Weights of a small GPT-style language model, trained from scratch on English Wikipedia: RMSNorm before each block, 458M tokens.
MLP neurons of a small language model. Each row is named by its layer, matrix (gate and up: input weights) and neuron, and shows model dimensions 176-239. Each number is 128 + 24 x the weight over its row's rms, rounded and kept within 0 to 255. A neuron's up and down rows have the sign that makes its largest values positive.
After each neuron's rows, "fires on" lists the tokens most often at its 100 highest values on Wikipedia text that the model never trained on.

L13.gate55 [142  76 151 134 145 144 128 147 109 109 133 142 146 128 115 105 138 131 168 192  70 101 111 151 123  98 121  68 134 136  80 131 110 132 134 145 130  89 131 162 142 162 100 123  79 107 137 130 135 125 151 130 113 147 123 125 133 131 139 124 174 130 107  87]
L13.up55 [145 119 159 120 122 147 178 169 137 121  97 110 152 131  84 113  92 136 140 119 111 129 112 155 132 108 118  98 104 121 149 154 136 143 157 165 125 134 171 151 142 104 155 101 101  97 123 140 143 128 123 138 125 129 131 118 100 163 146 139 136 143 124  88]
fires on: ".", "G", "A", "|", " |"

L9.gate214 [139 127 171 103 154 164 115 160 145 134 129 125 124 142  97 112  99 145 117 116 102 103 133  34 123  97  87 140 104 122 106 112 118 140 143 120 162  91 112 115 159 143 140  87 119 179 168 112 127 122  96 115 149 124  95 135 152 138 138 148  93 132 114 145]
L9.up214 [138 138  87 143 166  99 147 145  92 103 117 119 157 135 108 142 144 152 154 118 119  86 112 147 118 153  99 164 146 128 102 103 116 120 109 125 172 115 136 163 137 160 137 148 101 153 128 137 104 131  95 100 127  95 118 161 113 112 106  83 154 123 113 134]
fires on: " =", " single", "ite", "coming", "name", "uss"

L3.gate514 [115 157 130 103 124 125 150 140 122 150 132 108 168 101 109 118 148 130 148 145 119 111  99 125 147 122 161 129 132  74 183 145 128 161 117 115 141 104 154 123 160 171 127 154 126 106 138  88 111  99 166 100 106 157 101 169  92  82 111 147 164 106  88 147]
L3.up514 [107 104 124 109 114 123 128 119 151 134 135 156 128 127 113 162 145 162 143 103 131 163 109  95 118 110 131 194 116 100 192 138  95 129 115 144 120  96 105 137 173 154 149 140 131 162  94 112 107 115 131 120 165 168  87 135 146 119 175 102 146 159  75 156]
fires on: " high", " Awards", "ration", " low", " Bour"

L4.gate415 [115 167 150 143 132 119  84 114 149 117 116 108 133  91 141 136 140 130 108  68 143 149 108 128 125 117 156  85  96 131 161 125 155 137 108  87 182 127 131 169 130 130 150 139  97 137 140 158 161 187 138 148 140 143 164 149 139 161 139 118  98 120 126 101]
L4.up415 [115 126 143 145 132 156  99 140 146 104 121  85 155 135 131 145 133 130 114 125  90 132 105  65 117 120 141  88 127  84 138 161 142  90 148  91 125 118 170 127  95 138 126 124 139 147 163 123 114 120 110  84 111 104  74  97 110 150 135 124 132 138 145 108]
fires on: " US", " sh", " Sak", " Succeeded", "aria", " tall"

L13.gate9 [162  85 153 120 161 134 115  91  93 120  91 114 130 161 115 146 111 141 159 154 119 130 110 146 108 109 132 158  85 145 106 119 127 171 141 150 178 129  94 135 180 151 119 121 138 137 127 118  97 141 151 164 133 169  84 100 112 124 113 128 132  93 126 128]
L13.up9 [140 114  94 156 116 143 141 106  93 117 106 152 129 164 139 131 121 124  96 112 131  91 126 134 136 116 109  98 186 136 147 121 121 137 103 127 161 126  93 172 149 112 119  97 137 137 102 108 124 138 119 134 107 147 132 120 170 126 110 189 115 151  71 138]
fires on: "-", "|"

L13.gate421 [143  81 141 165 120 126 125 101 149  82 102 116 139 108 120 133 118 133 140 133 139 125 136 134 117 157  85  89  93 163 129 132 159 104 127 118 143  88 177 126 166 105 120 115 140 112 124 148 124 102 155  87 137 115  73 107 145 110 106 151 124  95 135 143]
L13.up421 [129 109 135 143 167 126 149 116 142 105 120  89 116 110 133 111  59 162 124 128  94 109 113  71  93 139  97 108 131  97  88 119 114  95 120 116 124 127 163 134 146 153 158 111 125 186 117 128  64 134 112 140 104 125 127 118 103  76 129 112 188 121 107  97]
fires on: "lu", "1", "li", "or", "on", "L"

L4.gate578 [157 141 179  63 133 137 151 116 107 168 141 123 155 156 103 154 108 133 101 113  76 125 137 118 154 135 149 130  92 152 142 163 187  98 179 100 126 108 135 106 144 163 146 133 157 137 109 144 148 104  98 113 127 144 138 126 107 123 126 120 144 140 127 121]
L4.up578 [136 118 138 133 117 120 130  82 155 107  90 153 114 116 114 153  78 105 154 144 112  93 120 116 133 147 130 134  80 127 160 132 156 131 127 129 119 150 115 135 165  85 109 131 139 125 113 109 159 151  92 133 140 132 103 147 161 125 100 104 101 125 171  87]
fires on: " 2004", " Ad", " win", "2005"

L9.gate672 [164 159 113 122 126 104 120 171 129 112 109 157 118 153 104 122 115 131  53 131 162 147 145 121 145 136 106 151 161 105 177 108 149 118 134 121  99 114  88 115  98 113 125 156  76 175  96 135 201 162 141 116 144  98 137 146 144 121 131 123 134 122 113  82]
L9.up672 [154 129 117 151 148 120 127 149 132 124 127 158 112 103 147 153 129 140  97 167 127 105 142 136 134 139 114 116 137 152 120 116 151 132  84 111 147 158  96 115 130 126 124 129 137 146 140 177 184 172 150 116 130 122 127 181 158 148 115 131 127 159 123 140]
fires on: "=", " best", " p", " cho", "Pri"

L9.gate438 [ 82  96 129 120 145 151 147 109  97 154 141 141 140 105 121 136  76 125 154 140 157 121 119 100  64 103 102  61 164 184  65 138 130 114 170 131 128  92  78 123 129 132 135 105 139 162 151 146 181 115 140 119 141 169  88 115 140 160 129 103 134 123 144 161]
L9.up438 [ 99 116 179 134 145 131 145 121  81  96 169 131 180 108 135 144  83 129 141  87 152 164 155 125 128 120 154 107 195 139  79 149 116 133 117 114 140 113 142 160 152 123 119 100 131 178 140  93 120 147 134 103 125 129 175 139 111 121  94 137 132 139 164 109]
fires on: " —", " –", "—", " -", ";"

L9.gate621 [165 172 155 105 113 175 141 138 111  68 118 111 174 150 118 111 148 109 157 135 109 120 155 124 124 117 144 118 138 140  89 129 137 138 125 112  94  67  94 124 145 115 141 105 101 135 149 124 165 130 122 128 110  94  96 113 161 158 120 112 148 151 114  75]
L9.up621 [130 115 123 108 123 174 121 106  97  90  93 134  97 111 118 121 109 116 156 139 113 135 100 121 122 110 171 124 124 154  91 156 106 151  81 133  86 145 164 129 118 150  95 154  97 145 144 136 126 101 134 110 152  96 161 139 136  70 134 113 130 116 130 109]
fires on: "-", " =", " is", " |", "Biography"

L17.gate167 [123 132 136 112 156 166 126 146 144 139 106 152 162 135 141 192 118  89 131 119 107 151 147 151 104 130 114 109  93 152 122  84 138 182 132 154 125  90  96 128 131  81 115 143 132 139 145 102 132 132 124 120 168 107 141 124 140 210  99 156 151 123 128 109]
L17.up167 [118 156 185 114 149 120 127 148 117 129 124 177 145 121 130  97 130 111 149 104 124 139 146 163 132  65 182 129  92 109 126 161 136 142 149 118 108 117 103  69 138 156 118 157  99 126 151 113 133 138 140 132 134 162 132 133  81 128 131 101 155 134 133 123]
fires on: ")", "\n\n", " is", " was", " to"

L19.gate7 [ 70 137 153 121 159 119 147 158 116 124 103 157 133 140 131 137 166 140 134 147  94 153 119 137 126 138 134 134 147 157 125  55 123 141  69 164 138 101 130 104 108 154 150  86 128 135 125 102 147 178  75 136 134 132 106 116  81 178 126 174 106 116 156  78]
L19.up7 [127 112 122 150 125 128 139  74 128 156 120 186 122 122 123  87 153  68 134 159  91 155 106  90 167 111 138 147  98 130 127  91 152 113 145 131 137 105 140  76 162 114 118 138 155 129 142 110  99 136  97 122 115 132 106 119 122 120 158 113 127 161 160 112]
fires on: "\n\n", " as", " to", "\n", " from", " under"

L10.gate25 [107 132 108 113 135 102 150 131 127 167 120 155 104 153 131 125 141 145 153 149 127 159 131 116 116 158 120 152 102 136 156 118 111 150 119 125 125 133 133 119 130  88 141 112 106 154 123 128 128 158 135 162 143 115 174 130 158 156 111 132 114  85  95 158]
L10.up25 [140 162 102 116 132 135 126 132 116 162 136 135  80 171 144 104 137 117  92 165 113 194 147 134 131 167 105 123 111 150 122 123 125 119 131 133 114 156 101 146 160 139 176 117 170 148 154 113 113 142 141 155 126 114 122 144 113 133 137 116  92 113 115 130]
fires on: " Car", "kar", "car", "iller", " car", " Kar"

L11.gate146 [114  91 128  73 137 121 162 130 127  93  60 150 162 108 167 132 120 135 152 157 148  92 131 163 111 141 113 111 140 150  99 155 110 124 102  97 130 143 107 146 140 112 126 109 125 133 129 134 119 135 162 114 128 116 132 122 112 103 104 109 110  96 161 169]
L11.up146 [111 129 123 129 102  99 163 138  93  92 103 172 102  93 161 135 128 138 106 102 132 126 100 140 146 109 147 147 123 138 111 149  90  84 151  97 147 144 139 136 114  93 131 173 138  91 145 158 115 142 146 112 120  91 148 149  94 139 124 107 137 109 152 168]
fires on: " ab", " O", " Ab", " Un", " November", " Abu"

L13.gate264 [106 120 147 110 127 102 112 115 132 138 103 118 128  76 126 120 106 119 119 180 122  77 126 129 132 106 108  86  87 144  93 139  93 110  89 118 129  63  99 118 133 125 132 162 134 127 149 128 119 150 115 102 110 153  98 119 125 126 121 150 115  88 113 163]
L13.up264 [164 120 129  91 152 179 108 125 113  83  97  64 110 146  89 129 120 135  87 109  88 146 158  43 123 121 161 104  99 146 126 128 170 164 102 132 144 145 106  88 106 151 146 167 124 161 131 120  63 132 113 139 127 123 145 135 119 117 115 114  88 108 119 102]
fires on: "on", " as", "L", "D", "t"

L20.gate163 [ 96 110 128 126 146 130  84 120 113 170 130 136 167 124 145 162 111  78 122 115 107 144 161 134  80 108 121  94 165 115 121  99 156 166 107 128 118  85 135 124 149 107 125 141 165 104 142  98 105 102 111 143 157 116 109 149 128 111 117 134  87 113  83 138]
L20.up163 [139 152 151 162 126  89  86 187 140 163 151 120 161 140 119 114 121 107 170 130 110 135 138 184 124 116 156 109 144 105 194 131 125 108 103 133 194 135 100 141 121 126 116 128  96 142 162  60 139  97 118 113 120 110 110 131 154 144 104 161  97 120 187 124]
fires on: " which", " would", " that", " helped", " to"

L10.gate339 [117 156  91 102 103 151 123  90 166  76 138 136  98 100 113 129 143 145 127 139 126 140 128 156 137 118 105 117 132 150 146 113 127 134 102 137 168 150 138  82 121 106 145 139 124 119 193 166 113 150 137 108 133 138 153 115 160 122 127 135 129 112 193 149]
L10.up339 [133 101 112 149 141 126 116 132 122 142 113 118  87 165 141 144 137 139  93  86 170 145 120 132 124 131 182 121 163 121 116 129 143  74 106 107 116 141 116 116 131 168 125 114 134 130 122 113 179 140 103 147 132  89 197  79  88 104 102 140  95 144  87 130]
fires on: "′", " San", " ft", " del", ":", " Chevrolet"

L10.gate563 [ 99 119 119 100 176 118 129 137 150 123 124 136 124 119 116  99 152 134 143  81  99 123 113 181  96 147 166  74 129 204  95 118 106 104 111 124 115 125 129 135 133 114 157 165 100 162 134 113  92 122 124 101 176 173 113 118 139 167  70 122 134 160 144 137]
L10.up563 [124 160  98 115 156 141 125 149 168 129 106 131 152 132 133 104 165  93 143 126 120 166 116 151 131  92 163 123  86 171 102 118 103  92 124 118 104 130 129 132 143 119 125 111 113 158 156 106 146  93 105 146 176 178  79 122 147 199  92 114 119 142 146 135]
fires on: ";", ":", ")", ".", " birth"

L9.gate33 [125 135 113 116 149 124 139 119 122 143 118 103  92 116 142  96 135 107 141 137  85 147 112 144 121 129  95 116  89 151 106 113 122 130 110 144 146 134 104 149 140 156  66 113 127 103 131 173  88 154 118 127 135 176 129  92 135 122 131 103 110 104 119 151]
L9.up33 [132 150 103 112 149 148 128 120 109 161 116 117  96 104 137 106 143 107 138 129  80 173 110 147 147 128 107 102  85 150  88 108 130 141 125 134 140 127 119 166 129 139 104 113 118 117 111 196 104 138 117 131 141 169 130 106 146 124 139 123  94 114 105 136]
fires on: "yan", "ran", "jan", "stan", "van", "chan"

L10.gate289 [119 116 101 166 150 159  88 104 164 182 130 158  80 146 133  98  77 100 100 142  83 157 140 124 134 156 147 152 141 131 156 111 132 104 143 107 138 154 175 168 141 108 141  91 141 131 118 155 139 139 134 168 169 148 150 166 105 175 163  91 132 112 102 118]
L10.up289 [150 137 120 133 132 137  88 100 162 169 143 157  82 152 144 151  83 128 109 160 100 130 130 109 124 163 147 137 143 165 164 126 105 113 137 130 103 119 146 139 157 134 127 107 143 129 137 149 126 154 112 188 170 120 164 110 116 160 176 139 148 128  87 103]
fires on: " Bo", " Car", " car", " Gram", " Cas", " cab"

L9.gate271 [124 115 109 141 128  69  93 148  61 112 112 115 133 173 155 128  90 141 146 116 119 159 122 111 126 136 129 119 172 159  92 149 159 118 119 105 100 115  98 157 160 127 122  99 101 151  85  95 156 129 135 130 174 126  80 133 116  87 128 136 122 130 142 142]
L9.up271 [111 171 137 159 103 128  89 128  92 118 148 122 123 117 153 121 109 132 151 121 149 112  95 104 134 117 127 136 128 124  90 131 100  61 106 136 135 101  85  88 119 125  98 116 112 182 132  58 130 162 169 123 124 122 126 112 145 145 141 155 161 114 101 133]
fires on: "=", " sub", " Spe", " stri", " sound", "MI"

L20.gate426 [118 126 175 114 147 156 111 142 128 176 139 153 126 146 126 168 117 136 120 133  60 145 147 110 138 134 129 156 131 128 122 146 150 151 132 140 135 122 160 153 144 125 118 141 121 156 126  85 137 153  99 122 137 119 112  97  76 137 127 109 105  79 134 167]
L20.up426 [ 88 104 116 121  80 134 137 111 131 101 158 150 112 102 183 120 105 146 137  53 165  85 139 163 119 121 122 129 164 133 137  95 126 123  95 157 124 121 152 148 116 146 154 154  93 133  90 129 141 121 113 154 127 154 151 133 123 145 128 157  98 114 120 132]
fires on: " in", " to", " 1"

L10.gate425 [126 165 167  82 119 164 115 163 100 173 107 111 167 123  97 163 164 141  94 110 128 130  96 115 130 156 139 122 121 136 106 129 146 131 112  82  92 109 120 120 118 134  98 158 155 114 129 126 111 148 120 137 135 150 152  91  90 179  95 122 101 136 135 175]
L10.up425 [132 165 134  46 124 176 144 144 106 111  94  93 158 129 106 164 165 132 115 124 135 102 132 101  99 135 149 132 110 109 100 152 145 159 120  84 102 103 126 133 110 139 124 111 148 115 154 130 120  94 157 127 122 133  97 110 116 141 106 122 140 107 129 141]
fires on: ".", "\n", "-", "|", " |"

L14.gate335 [135 111  92 180 146 124 142 101  99 139 114 128 162 116 136 129  78 136 187 132 106 143 112 180 134 138 105  97 145 169  49 139 106 153  84 129  77 134  98 163 133 120 122  80 156 165 152  93 138 132 122 110 128 157 117 109 139 178 128 116 155 141 141 150]
L14.up335 [165 107 117 154 123 152 158 100  75 108 114 142 123 174 161 106  74 121 162 158 109 138 119 121 130 131 143 131 127 139 121 143 147 111 112 138 118 128  95 109 148 127 125 137 133 156 152 115 144 140  88 116  93 143 146 115 135 120 141 113  99 143 141 121]
fires on: ";", ":", " —"

L14.gate529 [127  69 126 131 123 120 169 110 111  97  78 158 115 157 122 117 143  93 104 134 109  84 136 121 115 111 123 104 147 160 141 127 121  97 119 145 168 112 152 151 154 159  96 159 155 138 128  85  84  96 153 156 109 143  93 141 150 108 117 145  99  98 139 143]
L14.up529 [127 150  99 142 139 107 121 137 176 144 127 118 124 101 113 157 113 138 131 185 134  82 127 176 125 147 104 137 162 146 138  97 105  86 105 134 147 158 135  92 134  93 129 143 153 149  85 125  95 109 119 154 113 107 160 145 180 131  88 154 120 188  95 122]
fires on: ":", "\n\n", " with", ";"

L14.gate290 [137 116 171 120 134 185 121 104 174 133 149 144 128 117  89  89 122 130 122 133 113 144 116 148 120 121 145  94 102 125  92  88 168 117  93 140 146  91 156  99 166 169 103 103  76 152 135 146 127 171 163 106  84 146 160 118  97 163  76 160 117  75 128 143]
L14.up290 [144 113 174 148 144  88 133 133 151 152 127  89 119 169 139 114 124 164 134 107  99 140 129 138 123 129 117 122 141 155 123 109 140 147 173 121 105 122 123 161 150 110 149 124 121 125 111 110  97 134 133 152 144 139 127  88 140 110 138 117 154 152  86  96]
fires on: ".", "D", " m", "I", "G"

L3.gate675 [ 83 148 157 128 112 151 125  84 135 134 122 134 148 126 124 102 143 122 135 195 124 118 103 168  94 131 126  96 122  96  98 128  82  93 130  71 122 103 138 116 100 137 142 113 112 168 109 140 128 130 135 108 114  66  70  81 178 146 100 142 108 115 150 141]
L3.up675 [105 168 116 120 146 105 152 117 131 150 176 108 118 144 131 106 141 122 138 111 103  96 161 135 147 141 132 122  77 147 133 132 131 149 189 119  93 152 111 160 131  76  99 121 143 136 129  97 120 139 121 143 121 125 154 121 152 138 144 129 124 124 172  95]
fires on: " el", " France", " fa", " signed", " Series"

L11.gate75 [136 135  85 118 106 115 155  85 124  84 155 167 129 134 122 152 138 138 144  94 111  89  62 122  95 113 176 112 161 113 112 142 127 105 134 148 125 139 145 158 127 101  94 157 148 140 125  93 159 132  97 128 122 132 118 134 138 103 121 150 151 120 123 137]
L11.up75 [135 158 153 103 110 100 158 122 138 108 116 123 145 118 123  88 163 102 118  74 110 141  63 142 170 129 136 178 110 135  99 119 145  86 138 105 107 119 123 169 135 146 102  96 151 165 110 116 145 118 121 124 148 159 139 140 147 116 143 117 134  84 120 154]
fires on: "Be", " Me", " Mah", "Me", " mis", " Mel"

L9.gate285 [ 93 145 112 145 109  95 134 177  70 129 133 125 114 171 140 147 112 157 150 109 125 135 118 125 115  96 145  80 158 122  88 154  96  86 102 143 105 116 125 146 149 131 131 125 110 140  99  82 135 127  90 108 108 114 106 130 134 129 128 128 103 174 136  94]
L9.up285 [114 136 124 134 118  91 153 191  90 124 141 144 118 168 129 142  92 171 128  97 128 132 146 144 128 125 153 139 155 147  84 152 104  79  83 131  96  92 123 130 145 142 127 146  97 142 105  86 148 112 108 109 121 120 125 120 109 119 123 137 107 178 150 114]
fires on: "="

L9.gate164 [122 101 140 102 165 162 156 123 110 159 136 126 129 143 106 122  69 144 143 129  81 136 134 103  64  99 133 129 134 126  71 149 111 119 107 134 106  94 106 144 142 117 115 112 162 152 159 153 159 133 133 109 111 120 131 138 106 152 102 122 132 176 148  67]
L9.up164 [142 109 168 130 134 134 112 130 108 176 147 123 139 100 104 140  99 148 152 121 126 148 100 107 126 107  98 102 141 132  97 143 128 145 147 148 144 140 125 125 116 115 138  79 142 194 182 116 148 117 138 114 111 125  99 161 111 154 130 148 160 145 142 133]
fires on: "|", " ", "—", "-", " —"

L19.gate547 [ 82  95  94 105 124  88 109 163  79  86 128 132 108 153 144 107 133  87 125 138  68 114 153 164 121 109  99  78 120 143 123 113 163 159 119 139 136  84 102 126 161 114 145 148 155 113 175  95 126 140  95 119 147 124 109 126 102 109 141 126 114 131  98 121]
L19.up547 [149 113 129 143 123 125  81 137 124 128 130 127 153 135 152 120 123 131 163 106 111 122 148 128 108 129 107 168 124 107 163 137 151 115 139 137 174 160 152  99 151 149 118 152  90 115 121 102  93 120 126 121 117 120 113 163 130 143 140  55 120 143 190 125]
fires on: " to", " It", " will", " can", " they", " would"

L14.gate159 [144 110 118 137 122 126 106  68  97 121 132 126  68 169 149  95 123 156 125 119 171 149 175 130 151 112  95 126 172 158 140 149 120 142 137 132 135 123 153 166 146 135 118 170 121 144 119  94 122 115 123 104 124 151  65 108 142 109 144 140 105 178 142 172]
L14.up159 [115 126 114 147  99 100 141 122  81 144 108 108 145 127 113 128 159 120 131 149 103 118 139 124 126  91  82 122  99  98 176 125 122 129 139 147 137 148 119 169 133 124 180 154 127 158 134 124 108 146 121 158 120 117 107  98 103 162 133 144 113 136 138 148]
fires on: " |", "-", "eb", "ec", "="

L18.gate49 [119 129 114 169 126 102  80  90 146 100 130  95 154 156 128 158 127 132 108 176 123 150 117 150 136 190 107 119 129 121 153 144 132 140 136 148 120 115 130 134 142 163 117 153 162 101 123 121 167 152 137 121  97 137 125 137 128 136 111 154 110 157 138 147]
L18.up49 [ 98 162 134  53 174 142 139 134 122 131 138 133 114 116 171 112 110 131 164 188 168 178 109 113 114 148 122 126 108 156 144 132 116 111 164 131 114 125 106 133 165 142 112  95 130 163 119 123  72 106 162 100 132 147  92 134 158 143 162  95 142 133 127 133]
fires on: "\"", ".", " time", " goals"

L17.gate677 [150 132 145 123 148 143 121 146 115 145  97 124 194 118 141 159 153 110 140 137  92 140 124 160  98 132 119 155 139 148 119 145 145 117 109 168 137 132 119 102 176 133 129 150  93 180 147 112 109 159 113 107 148 144 106  86 102 145 121 157 152  87 122 135]
L17.up677 [136 149 150 143 151 113 149  95 138 111 131 125 107 148 113 141 125 116 169 151  90 131 127 119 119 105 134 138 119 127 132 122 122 145 114 138 146 135 150 171 138 106 149 127  97 186 102 115 129 122 106 145 115 179 180 139  56 139 139 111 117  92 119 127]
fires on: " and", " |", ":", " in", ","

L9.gate371 [157 143 147 115 186 146 153 158 138 133  92 129 169 150 133 125 150 116 159 127 118 119 128  90 131  92 157 114  85 172 119 149 150 102  81 109  87  78 110 119 118 112 118 122 118 121 152 117 115  96 110 133 183 156  59 128 102 151  93 126 107 107 171  91]
L9.up371 [132 146 132 116 201 146 133 144 114 110  88 132 151 164 125 153 134  92 157 129 108 119 124 115 117 109 166 119  95 200 108 146 126 102 103 124  82  84 103  86 129 152 110 138 120 118 178 129 119  95 113 112 153 160  75 112 106 139  61 146 118 121 161  91]
fires on: ";", "-", " |", "."

L3.gate46 [113 143 141 108 129 143  95 106 119 196 144 104 104 134 126 165 129 102 134  96 108 118 141 114 112 176  94  99 112 104 141 136 113 133 188 144 142 155  83 155 100 119 114 132 118 160 138  99 110 151 105  86 101 122 102 116 172 141 114 101  92 140 131 179]
L3.up46 [119 140 135  81 160 138 116  98 107 144 134 123 140 124 173  93  85  96  83 121 117 106 129 145 146 101 130 115  96 143 150 126 103 124 113  94 162 203 189 130 121 124 140 139 156 141 107 132 134 144 134 167 155 104 108 124 118 157 105 106  93 164 159 162]
fires on: "In", "adi", " died", "isi", "uss", " rein"

L9.gate554 [147 157 106 124 154 154 144 111 131 106  95 136 138 110 167 131 110 113 141 142 151 132 101 120 126 139 147 127 102 130 106 156 129 113 165 139 105 112  70 173 129 111 185 127 129 121 117 154 134 128 147 124 109  91 124 125 105  66 127 114 143 116 152 146]
L9.up554 [173 144 100 123 120 146 139 104 155 111  81 144 102 146 163 148 126 136 133 104 163 145  93 130 150 136 152 109 132 125 127 153 135 104 160  95 151 140 104 156 122  88 147 128 131 131 101 123 127 140 148 112  97  77 119 127 106  79 118 135 126 118 146 159]
fires on: "ab", "oph", " ab", "ph", " Ab", " Ib"

L11.gate314 [161 101 117  97  74 159 135 125 124 104 108 102 116  92 102 101 141 108 119 167 122 163 170 152 184 148 148 108 117 124 172 137 155 124 122 148 106 112 152 108 115 137 113 153  79 119 123 152 139 106 173 106 122 114 140 152 131 139 146  96 168 118 122 108]
L11.up314 [121  99  86 164 160 133 126 128 118 179 108 103  85 141 103 115 104 103 107 120 155 129 125 154 121 109 113 107 118 122 140 136  77 112 113 138 122 139 118 118 136 108 136 130 172 107 106 111  86 119 124 167 122 132 149  91 139 117  79 115  86 170 141 128]
fires on: " rel", " any", " prop", "ran", " Lis"

L4.gate342 [179 120 149 139 143  92 130  92 101 150 122 123 129 150 112 135 107 137 128 121  67 143 158 148  84 138 142 144 169  91 136  89  96 135 158 150 145 103 129 141 156 119 141 111 117 108 121 129  96 144 138 155 123 152 129 102 131 156 191 130 155 139 105 156]
L4.up342 [129 103 153 128 121 106 132 130 104 137 120 113 145 171  92 148 177 137 131 106  92 166 113 136 155  97 137 100 181  97 113 117 137 129 142 105 159 137 135 150 179 138 164  94 133 134 138 138 129 112 109 120 114 149  74  96 137 125 124  89 126 129 131 142]
fires on: "mer", " took", " by", "ros", " cast", " viol"

L7.gate352 [ 78 105 152  88 144 159 146 129 136 136 138 139 114 130 165 125 113 154 156 157 130 111 156 135 119 125 107 138  96 121 114 108 112 176 149 141 131 144 135 125 103  96 146 106 120  86 160 143 140 118 141 123 115 158 167 149 138 126 137 146 110  84 124 139]
L7.up352 [123 129 130 103  97 120 159 131 170 128 128 109 113 113 160  76 150 128  93 154 129 148 143 105 146 130  97 100 121 120  75 122 105 145  81 139 114 131 159 110 119 117 143 129  85 121 102 128 175 133  92 142 158 127 105 171 132 121 129 119 145  83 132 134]
fires on: "ou", " number", " Middle", " 6th", "Career", "No"

L10.gate476 [117 163 110 165 136 130 103 136 134 104 108 123 156 119 116 118 109  90 135 123  96 148 124 122 109 119 144 157 135 146 150 116 169 109 129 133 136 145 144 142 113 123  99  86 109  90 101  92 180 112 155 167 134 117 111 109 145 108 128 143 133 108 143 146]
L10.up476 [131 147 106 134 127 120  60 126 101 106 108 124 145 120 119 104 114 101 115 111  97 145 111 100 151 167 156 168 163 118 129  83 170 120 152 138 133 152 152 156 122 126 116 101 101 122 124  93 155  76 169 136 146 118 129 114 142 126 139 169 136  91 135 121]
fires on: "ila", "ava", "oca", "uta", "ida", "asa"

L17.gate524 [105 104 126 131 134 135 132 172 125  97  91 116 139 149 123 161  85 103 129  75 159 132 124 158 112  90 143 106 147 139 140 116 145 132 140 145 151 136 125 128 110 129 100 121 116 101  98  79 135 108 151 115  58 128  95 122  85 153  97 115 121 119  97 175]
L17.up524 [139 135  60 176 126  96 158 133 142 166 162 153 159 133  91 145 143 153 105 125 154  99 156 163 112 109 150 111 138 128 107 100 134 107 134 113  90 116 160  79 176 114 130 124  95  92 109 106 160 109 124 161 104  93 110  83 145 127 149 126  97 153 147 135]
fires on: " a", "a", "A"

L13.gate497 [160 138 125 153 103 132 126  97  89 121  99 131  96 123 118 113 134 130 125 146 147 123 163  92 140  99 129 130 122 168 151 128 111 137 161 140 135 136 127 170 189  94 128 115 153 128 134 126  95 113 172 138 120 220 121 141 133 130 128 166 107  88 118 101]
L13.up497 [145 119  95 129 148 120 135  76 153 124 119 109 160 156 125 117 139 160 141 155 137  82 127 127 102  94  97 165 105 137 126 143 107 128 122 121 150 169 116 149 145 119 136 152 172 144 133  97  95 173 130  96 135 166 115 108 143 117  87 146 112 135 123 155]
fires on: "-", "\n\n"

L12.gate434 [ 79  85 137 118 156 106 112 191 139 121 156 126  90 157  87 117 144 116 137 126 145 139 132 120  86 128 112 131 129 128 107 143 138 112 181 153  93 107 175 103 122 159 133  86 123 115 127 126 107 187 118 138 145 138 115 100 110 163 160 132 153  76 114 108]
L12.up434 [119 133 113 100 131 151 135 151 136 181 123 137 116 209 174  98 160 126 141 149 214 116 134 150 118  93 106  94 116 114 122 127 162 121 150 156 161 128 127 101 154 115 137 127 143 180 130  93 127  79 139 129 131  93 135 138 115 112 132 165 155 114 138 159]
fires on: "-", "ow", "awa", "nu", "order", "rig"

L4.gate74 [111 124 109 112 107 140 116 194 143  92 135 164 125 125 128 143 152 121 111 133 109 145 128 162 131  89 126 129 163 168 155 117 133  99 105 121 124 152 116  83 124 107 135 133 136 135 104 103 149  89  96  85 129 129  94 156 105 121 135 159 163 120 123 156]
L4.up74 [ 92 143 108 118 105 125  84 149 177  91 163 114 110 139 151 135  99 136 116 166 119 124 178 129 169 150 139  97 156 109 148  81  81 107  98  78 125  88  96 114 123 134  89 109 149 149 126 141 180 117  91 106 127 152 124  93 170  96 144 171 129 132 121 124]
fires on: " public", " Sea", " Kar", "74", " 76", " 71"